From a checkpoint of a small transformer trained on Wikipedia.
Size: 8 layers, width 384, 3 heads of 128, MLP 1536 SwiGLU, vocabulary 8192, 22M parameters.
MLP neurons of a small language model. Each row is named by its layer, matrix (down: output weights) and neuron, and shows model dimensions 0-127. Each number is 500 + 40 x the weight over its row's rms, rounded and kept within 0 to 999. Numbers have three digits each. A neuron's up and down rows have the sign that makes its largest values positive.
A block is one neuron, or neurons of one layer that tend to fire together. After each block is what it responds to, as a language model described it from the Wikipedia text at the highest values.

L2.down643:519483458566560462469497518543513526524538502541537497548524502508453518506450467497525499485484562503556535521495506535451509562491593537467491433536510451496412518483560454523503471544519520475491475522491500500548542443514488371487464526491513543462515584471454552484519522525522555590544467460430470499566495500580502559610461447535496546518509466467494522456537546502540520544545
Abstract object nouns. Head nouns, or their first word pieces, completing a phrase after a modifier or verb, often abstract, such as murder, resources, examination, administration, discrimination.

L4.down217:601509487529533547552435506514431506400433459516543530467569482497506523522444551561536538446502516403502530498489475465501482506521513466482506485438508517505467419558507566517502460520515428584481474512461479505465549537559541494558498489466545503467442396476461495542455537507465439529520526543482412489522463457529489485554498519565562518504498450452497520587504589466464562476519
L4.down218:538486496530537478526514431483520492515587448578548534507486493528527453493518421490496532472495458366471527449520504467517438481537489445456551505532479503540523496518518475565444515487553475440495579511581487492558530489500501439485560490469499494492512506454479510506484518522564546516511515461527521436496503474571500438467484548418481525507512477464479455521410544497584397590495
L4.down744:474556462452542519477518510476555503473517479441507476482518499502522495520469389473463494466451556527484514521575484459541468529481494463526531556525444513488497533453483525471480591473499502513498438527553513450489566467491482508558428530550552474521552525508490493532430443413513503502467548518457469513505534527548481478489517518486531449509484527469490529506502508477530574524509
L4.down778:483537528516470543501426459488515490484450513510518506405451514505525491464460563527505521551489533460544536531542414492513481506507557462464482522520532451529406544489567593508459514468538492530473416515522451529478506473554554504503461387427471507511483491452508525551488482514449495527508427506484473484603490524540496530494532550521564559474536502470479449494602508565474489538518
L4.down1028:513443468542530507513503491534542496546544483484495518496462469555505487473468461415504499500417547165523464498511524491441492403503504457483485540535513547497495463494519502554463484541483527475514494473597449501524513512489447469558488478518513413426493482541505367506523467475512529497482509532528460491452462475532560443442506534483549565489540456444476429483413477493513423545542
L4.down1100:546542452539482514517484443478550482561487491554511479554474488557563508530484516470483531522494468311584467427459483495514473463469511543504500532554514482568467489479555538564473522484537480523513527452564523470500471448498505523517496522441456466443465501559520473476512554505516493462553472482496472466419458499527516494560556494544518583521492463505503463476426470536525478472526
L4.down1136:450529533560487546465478497562549486546502482493519481393517535503521457491454460581414515481445505446520499474493470461539490480537455442491510408497477491530458471492527456474503456548499459467460449533415427487549496478500431485477447515450544518512475537556416455478525471503437495536530476527522432614562531514500509482507558512545503528493478585555502453556490578516540434584553
L4.down1517:511524556517562474541474504546480464528542471503493549519471490455484458440475452471488520496480527331461469471498534499480547431552496496511476502520571501480467477497537488522443443516507484489555542466516532540488463531500512448483519477484467477501466436448514506471521502512512502514482434529561469517507481462507540472465459562504559532514564486497514389496439502492508409548545
Mid-word fragments in acronyms. Inner fragments of acronyms, model codes, names and numbers that recur in the text, e.g. AD in ADR, H in GHIP, 2 in F2A.

L4.down499:546507493444435502531511477490511503474533449426482513555464504495498443444499516469520464551503552471465466505563516492523512521455491516489492505459436528593518500452492532501513495540497489478494522600490468432497528462482464518479476551459552484482561536494488509535464473483495500472373528452518520523461497545450471474505442539517450583493502417472483451534522546468480424558442
L4.down704:522520521513429507490484482518532491543499522441421524504543459505513478471497502502464489514481491460443571524524508514491467509477516492469437522473484475459473541499498549484425509587474492546492446583497523404563484474519484547545453497490522565522517488530463491489520565460450463454451516433552468536561523506431500530467493526500481508380466436474477492536464429480465526479504
L4.down958:498503530504564556492505516508533490550484514424506523525477604562439538416585503454524484479486403468431518487491486527552486515437508475490556520537459506530438494520472470470505465518465438481538479454494481504516480470496483500487464467496566460468553528522559524502520444533562482591475477501606478472527452552577531493511533491511559508493455493542575484481494468474502461569509
L4.down1105:462524534528537450493563552502446428492562501557528499517502536358482494542577517477477459441504511474552477449490558550500497507539469477550475550442536537537539519491442476439538442535477464483490548437461509485512499508459502534492541523459476505544501477497503476475467493515478458499519544516495459433470444565444529508438560560500493505453482471501462438505562504494550522497551
L4.down1258:515514502568509430484480546525486568524564498495504503486361498470436496429493406516461492503510538486490450523483553489496508578568489407549468478515481466509540531470418509524546478471446514475432506482487551523412566480528551452561517526492487489544469486485456552442496573545411493527502454521527505506477498529529464463543490487471462449531500499503514607483461429534541463528532
L4.down1288:565452494485547556525577491477478506500444491470491466505503519498531586518481504440569470534509522494538507495508491569441476552446535483567504557453484446488456540495484467539505460502438453547476438511497461424461498468592491579512505468534554533531541495418465345523440520536554500501516523473554552570548527474450542491451431512459493533428554441481539482538619538549475506488447
L4.down1437:495478491565522566537568457559447456517535576465526509421517502485467483553541432501503513538462448584460536455460532459529484430486551475464488457534555581536500490571504457532477535518484482457505491460497552539524481503528487496514491514475518487432508479463452521607491500510495409506443491484469555506481466541602483550480582512492491464471491436502550493535507488554532541445503
L4.down1528:496492427498556649530524516462464399483478506531543491510484515495520572539437488439447529488517504362494512499530464511486489486494429454504482489560475485462570551482556522385481493485530465501490536524566520463526402443518533490543464433436541505559534475516497418539567476489524473527503549525477476529558475531564520507491499498494451486487567526457489490461579449455393520540526
Ordinal number suffixes. Ordinal endings and ordinal words giving a rank or placing, mostly in sports results tables and athlete bios, like 7th place, 2nd, second entry.

L4.down244:537537519554450511510485562533509433507473506385498498473532563439436497566497488474472489465430562552479498416502470453516521553501536530513420458463553489538493519579513560481513564456469539459487478529540485523528524540526530484456538543494486528447482519547497548545463550511477501494544536475512494503513484474508479476445557529441401458483474470502503506556560419514487515480567
L4.down798:492464537452511447491444497485518495499469478529512577455512560467493546489420517477501534570541485434539461502493514540492441491513469557473528512500498495487480582553486512456502450440589469545502522472508494496493532537527536485514532474497492463498520425472503494473458463530551503526506466459479435517504542410413489536517512522521516467611527526555474472526481490510490503496519
L4.down873:561493551463594474482414423499547511513409550528547492498505471479478501537517483528549508396479536459521536479503515551483578489473547415566458494544506477527446498475502425505486537495516548481545558471430523503449552538516512426482526457510563542495555591479466481491467528485456546470481444544438516503535549482514508534498501487474485522551530555502538503558446389435505425540546
L4.down998:506492565482522485500458464491501525500511537456571588447581463474471569499490429532497496529480493487537526545422507450486467451543556523500491554481561459560444484537507406557512473443418477480557481495403482499406603429468494522553413511521489509488459552541546533542511456477467531536433564492507559485515538522517539486488491543556538523477586482494491549552509511505435461535472
L4.down1020:474524467490461483489514467390481467499523432493441480442538471469539590451452531494548481491414516417516565434498547533488503517524487469497443426519519477389488538532507507512469471520511484455492457469445489516521515408529470468495519579408473416533502516447484580432503493532430498513483492489501513510429503503512495503542489530588479515445495479532494539424514434513513496526503
L4.down1466:499522545430481477507532458449521564543455418435511524454458490496577464484475461470473498483531522549538511498521357539503512486524526465557514513451458473535458449583543499576517520470516509491481437491566482460519508526553516482516542480480465514458479519471446607457517458436491567461431462484430512451519499564421491485509520519493453452476566488479542534506522488522490511456499
L4.down1490:441607502491460457508476476474493557478489511460425514471537521472407501529502521500586487480541552516458506578437459543510451530520500517441469484559586405513480510559531434517498563535446507521414435448538512515449564430488471478483541554529466499463513501479544520577502557477473551482532511468510522499527546468486476466478502508495500439558602473511565556522514439508504489498523
L4.down1530:488489474524540488506590507528571514487492448488519596430508534481504474483482468504477393495434501415473511475427475520463510491473472495494477492502457485549476414456504511525466512466493415491500480425462524511528495578545517496492528578468515490500519519452548510498500529495532468514496475425472526518454456518457512521517593545510469476482442400501572528464523475403489482482543
Domain-classifying modifiers and group nouns. Fires on category adjectives and group nouns that begin a noun phrase after of, and, the, or a, such as political, sexual, economic, children, women.

L2.down5:541463489600472457490494529468502498528520574519475481472462480413493526572417451516497505465490521499519504522570470502549527519453477538405483568540439461460532496506582502539549487462512477581440477503528462580474538471569457504492542515490530453521440399460533489554528465563491478500463456478584519527510512417455468522496525479486501531506561503490533491461491476555519484517509
Formulaic Wikipedia template tokens. Tokens in stock Wikipedia boilerplate: "Species" after taxobox lines, "females" in census ratios, the ′ in coordinates, and table or heading words.

L5.down293:486514522520569595480543538471550534459545477463508520409490554433471468459522555482477508528505457457505468515556536481441527524500529508472501546488514482539448493512518444520538535564521410595491507477470479494566492445526546491484535512542452513493515535482533525496539498467490470502485502500593547514508415512399454428497524512477482527525584505447509467431474478469502563457484
L5.down336:534547486508506515511463441503451545466508528405517519472519524490440461455496467565507465511501450474523553483501542421514489437482492512488486509463610428540539472465506519483452449500506531470463487515545472470567552475520463554514537511549549597505376495500477522513476540478437482498519514536555524523567530425543527396479489476461433480436521516519606517577501573458564504546518
L5.down603:467558538564462552479525527539432508545498399509524497528454564499524502464475464510547537509508560506541491578534455522552503489473467447546547492536535507529548518476473571542509519469504527576569471420551521455491507508439541504479484484533497534567537481523414525501546502485517552505534563516450553566490486529468400524535486489549514549583498501415575516481482489447454505610564
L5.down685:425511524568556576485586528504518484476524530567501494509475493524490466548495553487528497550486517483468503485525559447498516467510488549491519542525516475480488545504544525530535476491450550496480518524519503431560492576499516467500495473538421473454527488534443463455578425527528457511528491513493514545495561517559547518545476503489500489447538458486501502528530524520442498521530
L5.down973:549573521497468471548535528429480500428505494485500363455551472569546527532509525485478496502524432506494495529478481387481574491468448486466571469539487430582441508423436489502567497491453527508443462508534530536483506484553476528540497513526501420478464477534530475550524522501502505581525448550487502512558527458574523470545517472525442492523565531454510531503439534506505500465495
L5.down1063:527485428466544511515522548557458541518462468439448589489468542502475532539466486492481568518543550551498473462455486505488477407521505506536592465540507529559532495489488553476483474536449495462435487460507422492461533521473588475494562504514477501506559442526447494527554500544475462440483548424537463565513540486560571540512414414449487491526495517560521478519493502512508400529495
L5.down1097:533479435532510546457577578477479519536512399485498510499514510501565512493512529403447479476515482453496468481501532478444450550478456507608484488460501543573526533445466482551535475480505528441545470473530518445521449483464584547506514469499498518412513554466549504477503465489511546474460516537536509467534474576433542467492582524506541532551546543521484456422531524503504559544544
L5.down1430:491526472446583461465549469521511513512424476507579548549574468477455439455548513506498470433510453434518437493502446528507507463521547539490507453484481468466412465572534463447482452550500557498482497536489533501525561604524543526474576531482463455538513424478492550450458484551517461447467484529524522464490483485549424516439465545441563509526444464454483437528453486492492504476513
Topical domain nouns. Nouns or modifiers naming a field, party, group or topic, as in election-table party names (Labour, Liberal), religious Christ, and children, climate, market.

L2.down1152:465538421500458498582499501550509498535539526456497418467539583546516505578425473491486511539586442521493485514419468544483534468419454472478476449447454429547465468478509470511509505481387423492488478531521475445483486501547490495507467471492589507465507542454472409479539510553461494537495580559534523498471472555477514506458588531471459499423545424519410464487512478456453547501562
Music releases and governing bodies. Nouns and title pieces in discography and sports text, such as album, music, single, chart, opening quote marks, UEFA, FIFA, NCAA.

L2.down1290:473536548499489466483531556457495566522478471521591535494437513500545534514521490459515569442472458602503549492486506515521535507499522546512460539491449465484503473545485485521451530528417528535532504403498568497535577460578491547430448553470548514454433440483486535575475433497572554479499493547450520462454514493577472545457554560476483561525453478510538527421512530463512497508536
Acronym continuation letters. Capital letters continuing an abbreviation or code after its first letters, as in TMC, Springfield MA, TDD, SRB, GAA; occasionally later word pieces like Platinum.

L2.down785:540457444561445505470472631419522474498552471465535520463457523513478515486470520489514435380431497497526496508452382517431469512483543529515493529516488484483479499530456536499464529458489501478470448442464492472481520504566459509414504465461457489502587497496501406446529447450483443480564510494530473502515468489532492521453473535379478528499467465546442499564508513490508553462535
Title-case words in table headers. Capitalized words inside multi-word headings, table column headers, award categories and proper-name titles, e.g. Cross Country, Directed by, Rising Star.

L5.down41:452515442549511462445474494440476512525408443458538542468482503506545463472487475474506507538490491482425485537421522489539485438475481506596485447484506461396512498495526495475514504453453542538518381588534494498399476492499464503466489447443447509505427539475539484472572407506511487540433512518435588472494471476464529487482486505529547477508493527539506487537492500525514514549543
L5.down167:541567524514488482512436537530454535552510503547477518521470478434494525513509548462463429594492473428519494511454501508511499531544492536488515487540546524508428538496573542568433505536517517500463526528436441504501506489504500483470478495526506509462512559475463545533511487500504531469532519417511457450510445520436506507546459501471574498512480506506469464511483453514504487463512
L5.down592:487465534530471480479497485483442475482518534498484479459502547586587491549452462532469513504482573494528441480554488507494553484496505493509388514556448531523480554482470604445486501383506552483498505491511561459553521496526564485450462515544494524471457487525540492514434491425400513481534510500502576470507491562451560486509505522500554415480533542504481436547516491529464471440502
L5.down775:499511502520533558486521500530466541552494431448505494491502494511553458480435478507474496435519462453423527431502433477462529583586441470454511539451510478469517527493532536502519521458492500507545506529481433464482479534543473512524514525506503483501436475477520464475469481526534447454513477559486505504513424534473480443520511614495467442476496469517527464482446505445447477362540
L5.down777:534511503519518526489478480518506506486496508513481558490465511499546445488426498486484532555522494429487519501505489463526459511471570566400562438506463433566458575483456481431457507507426409508518526507479480515395458527543410501468466490436525492476477537477527515495561570551451526558478523498482533501461478418457509543484520592529532483510595525524594561569555557508540445519521
L5.down790:541535510543485491466543588503503557429498460471448426480489486536536549538502558479488541602477547452444523513506508528462562549441507561498506462494460492586477470446503497474546511551531491551505416490561472498502560495510444572560503520489502477490459490530482514545506532504479564522548522447419541583526475480385450478512563539655522464502464475603500539541487535499491596473471
L5.down1008:519565514506505512503502488436571600492471531448483542436542491513461518480440547482457481523470545540522500474505546457556517576461532485448535484549485455588460463433495402506391533461456480547562475488458417505396519517483517548536476543472501472429527486474453459486489537473445523557545476497514508531483523443500501554531511506599481439486530518685546524490505546540521583516526
L5.down1245:465478487531473507534555528535467430462507509476517497493516444516552543455470523451502517443569506505456426449548501481484490407535507473431457505488496482602463520479485451530520474461365426494495488410526480500540535545547492494543578551549474551480453542534530528614500508461522436477493493585529429519471452540441502448539481496523443546441565490520496473516494440493516571494542
Mid-acronym and formula fragments. Inner pieces of acronyms, codes and formulas, such as RS in SARS, IA in MIASA, or = in m=n, plus partial numbers and units.

L5.down75:551536524478486492487483428452472522537562501386478504370482475493451544466472506503402466518575476496467493493502519515502504538515498463544508537551480546552473481464481548441540445461536397497523520478401410459459461421513550544462488492536564524471513497499558477540495441515535486486527485477486559499513485477450552527442535470452495536535452509497568475519492466401495513464522
L5.down124:457510540518432487427479458500535517488489518453466481452524513496464488575521495472478531431494508541502490499473468551495464507472437466511530471551508513563512513526463496445486495488491416544472522542550469572484455469494531446534455529512517487546404482507505475538461484568517547548551488561418541597523547609482483499462505520431499498503426489532492443493422529501477453470481
L5.down200:460477529564499467498457451461550495495474466473547529445473538471470458487502470460485509471469469515568551487492451472471483553522481470465589524498523534530500485411557522509516547518446516542445470512473511505476549462557500586553488505478482411443391483538586544540484432474453491501501464420443455494489452442479530437478525516493435535525501479493567497554504517460453537476576
L5.down620:497475486612508570543508424504588555598544570421537474526442484515424528519481468492499494499482493542516501517487495497510476437448478541527481532473487427536496474516544508491566508472501462537452482492503503488491538456465534528499432531524554556514496456505472502508500438494508526487512484527473519498526491475466548465552527480479461471509497462544518555516521481503477503452537
L5.down975:494508513471565494513532475496497499408410507494437564430566450499465503478489445498583520456477487572535506589486441517449489461558570468505541434523505525499441481523537432563539539512518450480413576537514451581499504500517483496535488501501448507558516475525522490509464525485513453466438499553569468513518437428500504510547462534534533450509531538453526504483459500492494473477507
L5.down1053:480469506565479588518470532367529527519525462407563431534568507513463443564539456518473490528445512455483468502469489502574530520509506380489521478520436521592543560473508450499502452457483455516505475539528516464534525479500485529540518541452432401520534512483466503487466566513478542505531489496467427549531440429466533430472489522521471506445506525555503472511503474496465487518551
L5.down1163:450516507509465495471446502596508527524561495556539600522468547563478475416504498491497527557515436523459490531599421429399515465496419427485538513519490439554506506462510471553526503463518530491492536507473456516581520572474587520537527488523535532514546541426468501518485556518414507463489516554480568518564487515455456517460507474468517515479545461517492499495573567494503538489556
L5.down1505:498500438552449499510542505550525513555526438567519429588568569480399516513492430542474443508482521466557539508437497432478433468491521426571490430484456498536573549456505485488580518418469543557532455469533487546453522457490478482506449519535507509486467436534497464536514494487549527458495506520436467493464520477484530451566504496517465510528553458457529491499492493481516499547464
Music-related and table-cell terms. Nouns about music and media, such as music, song, album, film and Chart, often in Wikipedia table cells (Chart (1986), Directed by, download).

L5.down135:475563473535461561539489493446436554482544579467502452512508526533499558469514556489421491527521545521494452492493477561555507491523526566526512460432441547493506500441491508550491484501528555456522438546526480498501501426495400520493490580446537560459566463519534514505471452511514467497544536515590470523542497528480506482485462539470501500467470516491532477572461533454448496480516
L5.down210:460470526447460601550537479517513447491485458567447496500531516571464512465490544466599545479487531505458546572456436530445416480458591581480429492560505566499510514495510485451448600541469474493496487501514401543467568472509476462535478528480490485510556487462468521540444521433571492509467488595484476528505517481449517490451500512551506491518570539446524494500496505524493540488547
L5.down624:462485430530495504513575490477481437482557502489453542498538483481463549464510509529452529438491513469546571497386539479425604528463469469414502498509493538472529456462539469451541477448538490536432485538460493495523499469483479473507465542456548515503469455461499537525480500494468457459538472466455496448524450456532584496488527489502584506528556527548475479547489503455540568551508
L5.down708:487526527460557511487542532539532466441502453513572469497431565478501507456534510530471532528511478506469492554461460471547522529466534503505428416509479528546482502577520495511483518436505495550494487481505553444505515539519553546499443557488499457443433437427496478545509500494540472542508439419495455452533552517449573449435456487456480432498458489480442505510497392484538467498461
L5.down784:496470505539488470491537549506482512527437533474509489461453504453419488585507388546497457512522522492476484524398485545416511454469509539541462465543481545513494407567549523469553446521522492487444518427424543509501566551448526465542478483495544510511511553516416482549541464524547520541484485549448499517471422543549567537515513501468439485528483443506490479489464456491505492471530
L5.down1214:515493545540451498492424474488491495493541463472532460435464485520584488476429537513456479558510533593481497542578470534510533507453442475408440486559509435513543497478475540491488529538526587506489548439507521485507513475509516477544527558441498485452475539548512474526513520499612536502481554611505479443464545463547471476526507460502435485463560530484507447529537516495504488505550
L5.down1228:471476543500428496515521428515552533490509497468492418514435511527528550509492488513475517491537442540501504497481551524495490561492470509464500510459521443602470485454454485452513520560491662455503505495572414508481512498517499508495462523517554519499546468486557541503518434545482523436519516498546477544470536547511534524534464561480469566522511470569385486502468461500470508488541
L5.down1368:459501475520483483534556507479460491542538465492538429386452513575546562527521519532467487496509478551555521415514512540501500430445518531509538494540499477449493550519525506435464492573485509510518473474514531493537448564562511492481530501534465548502500514539448479511521550493499478497441592519511482476503460519497509467446538459530457515532470458446544468491377485464439490487563
Family and demographic nouns. Nouns for family, age and household in census text and biographies, such as households, females, wife, child, niece; also weaker hits on table-cell name starts.

L5.down93:499528542529449504565520501448530485519567427521533523465526527523509523572510444471433529526516474406492475454528506413483470535535579592525517440505459548503457515495510406475491485486486481507511402500456484556511486458536499498511417572514547516525535490495443532491511446561505522475475492505481541522528499510520401504455516499481442545446519488530544539521551488540575452465483
L5.down254:466454453509505492507466550548494525448498539464496483431517514539473448528456467550430443522525518445474545451521577537503483464488489521563515503450482481556501512455482489486428486537459494464463534517492567428494504493457478499515484566482520444563523424497477460516476542494512433531526459468492505578596411435558532485448530512433482575488455509527533483523401468526492472506515
L5.down306:429484486512447499462476515501519528496540556456506511497458517547498455521531488443497482493477560515491597433502435455496545510459467456513519494521470470501528505555552532438529523501503518494514531519473541555509479558463435462489504453511529572524472520506480513514424485468560527494474544483494530568587530490532580478489486511489512497515526486491511551499519468413564520494537
L5.down431:505503543527513452530518552510534537519551590489517487490513504478544405510557483532506537554508445511427570541444485495477473421505573544538506546441467563566508499551556464507520536414544555440544508437510477494552470469424545555502506490483538559461412538521463523499543506449470456510573502488428481461595443525483538499498528497533480523493478456552552539510495400518439584498472
L5.down576:520503491558501539588478495509467528467512460453437559549552477496501468542471474537486472493488492518458462467496513488619467505456516411437504538463560476484533490491376547430526458410540463521456563474557485500553481553519547472504529519538465493499534478474495487522496511457427476424493483488421524509522412511522511496492478453442508532398469452477437485480524424519503499416578
L5.down732:530496443509495519531442484473487477441539523484430503509542474576452505594548508514531531491492534561470527523558484536503464550449490489512474549465513477488484516531569514486528522548524497506495533466489493603469518404509454491515546453517557550499528543519485511474512562507477479529518435479447437430499511509519511506519521505491509472486519539453509459577563518544458523523506
L5.down852:537529528492529567470491527501438500540455501520489503512449525480504421574559458479518475491387462439512572528472544459504505554467434476465458471452484474483475612479523434540443486490486557527473422504525493494493495462509488502525510577553479471521480461513449497501454526474523465486492511384515505538499493493498564477532586504492563500457442439466486473463540528472460496507564
L5.down984:549466447501503488535498532448558558473479481508564474495498513510519544527459498467447514427471572466528456486558544510558469460489584509551492477558491502563531464467511579510477435471486601638492494457482529516528459555502472471504553554527484512482527521504505483526471432449448533536487492459500574552480475424490513505528529471471440507495482440501447512521436487464436526489476
Award and season nouns. Final nouns of award titles, above all "Year" in "Player/Coach/Song of the Year", plus "season", "Award" and ordinal suffixes in sports stats.